Weights of a small transformer language model.
Size: 16 layers, 5 heads of 64, MLP 832 GeGLU, 26.5M parameters.
Training: 1003M tokens, 7653 steps.
MLP neurons of a small language model. Each row is named by its layer, matrix (down: output weights) and neuron, and shows model dimensions 176-303. Each number is 500 + 50 x the weight over its row's rms, rounded and kept within 0 to 999. Numbers have three digits each. A neuron's up and down rows have the sign that makes its largest values positive.
After each neuron's rows, "raises" lists the tokens whose logits its output raises most directly, leaving later layers aside.

L9.down669:481534454487535536565510497467523447556592462464471548493541521533491489496389535463544549485489479500571573519574496518459507576453490409529559476537461554518532487405491554485403466473628477525425464582520501484480510471437535471461457493450547473509561533478479528374547533501581481455576461488463447463529537467566495397564557478396506480503581475513476457583510516398531554543342
raises: "let", "h", "lets", "ions", "ow"

L12.down812:534577491410485547548426572461473534487493547486509461561446514597509487523534492462451480543595413459523548544516508492474506583578537491429521508454528516577439445506398500551496538490424448541571501544498509535494373470526458461509522528458416537536395565524552440529480526532481454449485582519472507558475545591438502524548444500476550440530401445511515560558494455524489539484603
raises: "ities", "ity", "ed", "al", "als"

L12.down586:466519493479527441519507525492534492467569528497527604477537538413553473512530526554445584594491431532510492499535455468558495442527526463511461548465560462516410512432446427568460482463608466560436451505485473485409502416524429550527525545487537494451510476573462416469431410473540496480579555492548533502563487576509459488450490551478529485514536465425553508488474492462547431505433
raises: "ains", "une", "aining", " of", "ain"

L11.down226:467633487533534511542475583547523523504536450429512547466386501450512500437538608522526466532493585569526433439481519480492450565542503581554485593468388492537449567490468442631501452559531436501421550467407509508439511506521425480505491498532463532550523454532504440541511463543520565528527457562496378557500480572464477563538455503533535556513513631447465597471524498456564517463504
raises: "ches", "hev", "chaft", "lav", "hips"

L5.down384:429538543478492554577473560444444446462468466490502484523558502466578518529475549504584502535489488439477471450445453422517453496410495413440416506596486482451432554451506451532506534560479563542583527414477566464567418436576444533540424534537536503466536517507436541623519439564475447523519535520516534615407603460508485470563477592563443406572465512519498492427493580529440461481498
raises: " Punjab", " India", " Programme", " programme", " Hindu"

L8.down333:537476492521480535431547549446533552531470525471479555485526475569457455479471522377419474440546493386549457450587515479464541499410472531549479479580465404495491547336427440465540446491523466433474504478441445500449502546515558503462504523571453595475521455625420459562482500564537585498466478561587463481504471403477490568453506487533577568528566489464500538550447465485446505583488
raises: "ched", "ped", "cher", "ches", "ren"

L3.down574:536458525591595571524509497497467506514521519576516539454514575492460462384515527522556427544497545396418534546466490502537530525462395431465470542518506469539480569403489578453413539499512493489479561525545645581570433473583502617536577468476466531517529535461502533537459461476531487501426492558532435525507367508589536602527473427482468449454421505486515457442512474479485490428584
raises: "ities", "ists", "ised", "isation", "istic"

L12.down170:562482513471429625494447549581524432520544435429490476515555630499573547394539530509663446434536564460385528517463497465478445524449466536552507457469571501417505607449493532484464536511563547566532529500556394546352443475546560455502493469444438490479462470516586528569505458519501532456522556509462469543514485531486464550501494545485509447415543538489436530571544530574516522505606
raises: " themselves", " himself", " itself", " herself", " up"

L8.down383:461539478532469479513569488515408446474430500516614582532411574468547492523520497554524449545438414491447471503488457575493522445505443556495493523556520485515478571494440534479502543623460519486518473509512493505529635403526451485530589514480511425499484504531504502528509490535509492447411534430599478308522398549463489487597543541466546533541549490446394508507499555509593487603531
raises: "ary", "iver", "ire", "aries", "ine"

L12.down270:461442525491486593520533626513470444578485526559433485587557527517625466516402482555490459484452496574576489501501391465485556494528490552488514484478490535481529495499557487471509555600540611471553425444530486400472453492570478499426542537540483669529508471541582517503487501543379596421427484541486514401475533566404485525498489487536477611444339499509410543445495533428475436478444
raises: " formation", " roles", " ability", " status", " role"

L5.down722:523493488512497530566536522480483459532456484576503441560558573396567534455530479565544439499608431472544424562432500476450435593571530418544505515527439450438543550499543471470495544514499450542517443601535527452493478563512560483516498520440468575510572624463396465480512510553462450484513564523522506582452623474557462460477540511478592484564534471487459555470492576515494473393492
raises: " Bh", " Nadu", " Krish", " Tamil", " Hindu"

L2.down130:536480490560520596435523568540570496491487436362513593573426562501464479521588492510493544483466433520403512484512527494460596509483444511519498566500442538454480438495548493477468472518373694420492493521489549517519437481523514549432610480502521462449471511575534467499422451498437573516538546476545516412524546518488413601626501569440526577402411471469496476482450490459534499461422
raises: " the", " in", " of", " and", " with"

L9.down511:527536486574464505468515356526479452489562511472590502510572513457495431453460514552516548535501477471507604507503545554443501464449551446455523475477554465501388521454491528550463516517341537506492503429498490574570430454456469412417539573433564518544485499524420505493555457445552589529359398453460481472550538478418462389508419519680431458506407446458521437605483430474512434427453
raises: "ful", "ess", "ous", "less", "ate"

L12.down358:509513463472491537547414478539468576515392476495555491467478604547553515360480490592470483588451426539467531511528544608422531431468541499611497399493501571487486444460523517473523489527423454622572555560499504409451544514511445460471510508504563499445486511523470496438490446496479495496571441517533509437490481407558505504492584578520581543514428476535587470483564519525508483492502
raises: " best", " most", " highest", " nation", " world"

L12.down138:606445462363578437447470486455535454549490523457514495405487555498504507538459410479484566509519515443385544524531441455512557516582543446532480518502471471558497518490541519479455514555473594522541522423496607472416582500539491581401443548511543402534531537538583374458546593409521513438417508530524502511472510462360564547563513619407520429579533462499488505465417491424442536493457
raises: " Belgian", " Austrian", " Spanish", " Greek", " French"

L9.down86:580509474499515453396449484426504501442472535547411493568490543410511490543465483406553409507563549534491486439486527511529484510540558544535557491458439582586462452541383470492476423564579442500584597454500498444444540570529512471450428426630442483515494450515567526461526393530547414510528545556571529537556485546519594500503574423543524481471552495483453552573468502468435464555489
raises: "'s", " himself", "’s", " herself", " resigned"

L5.down108:516522513470527547383512581499510472563545422492490452507442501445442545463562562483552514525532513554373502616459586491415540533455524524518456558401568565402470558474406512490560433427502582549459446529561412539560412482491475522498534431545464529492508516541515523508529510503493608492452513584579520460467524546463488391524486472425465484490470531524471554525417424463524544471498
raises: " as", " by", " together", " after", " in"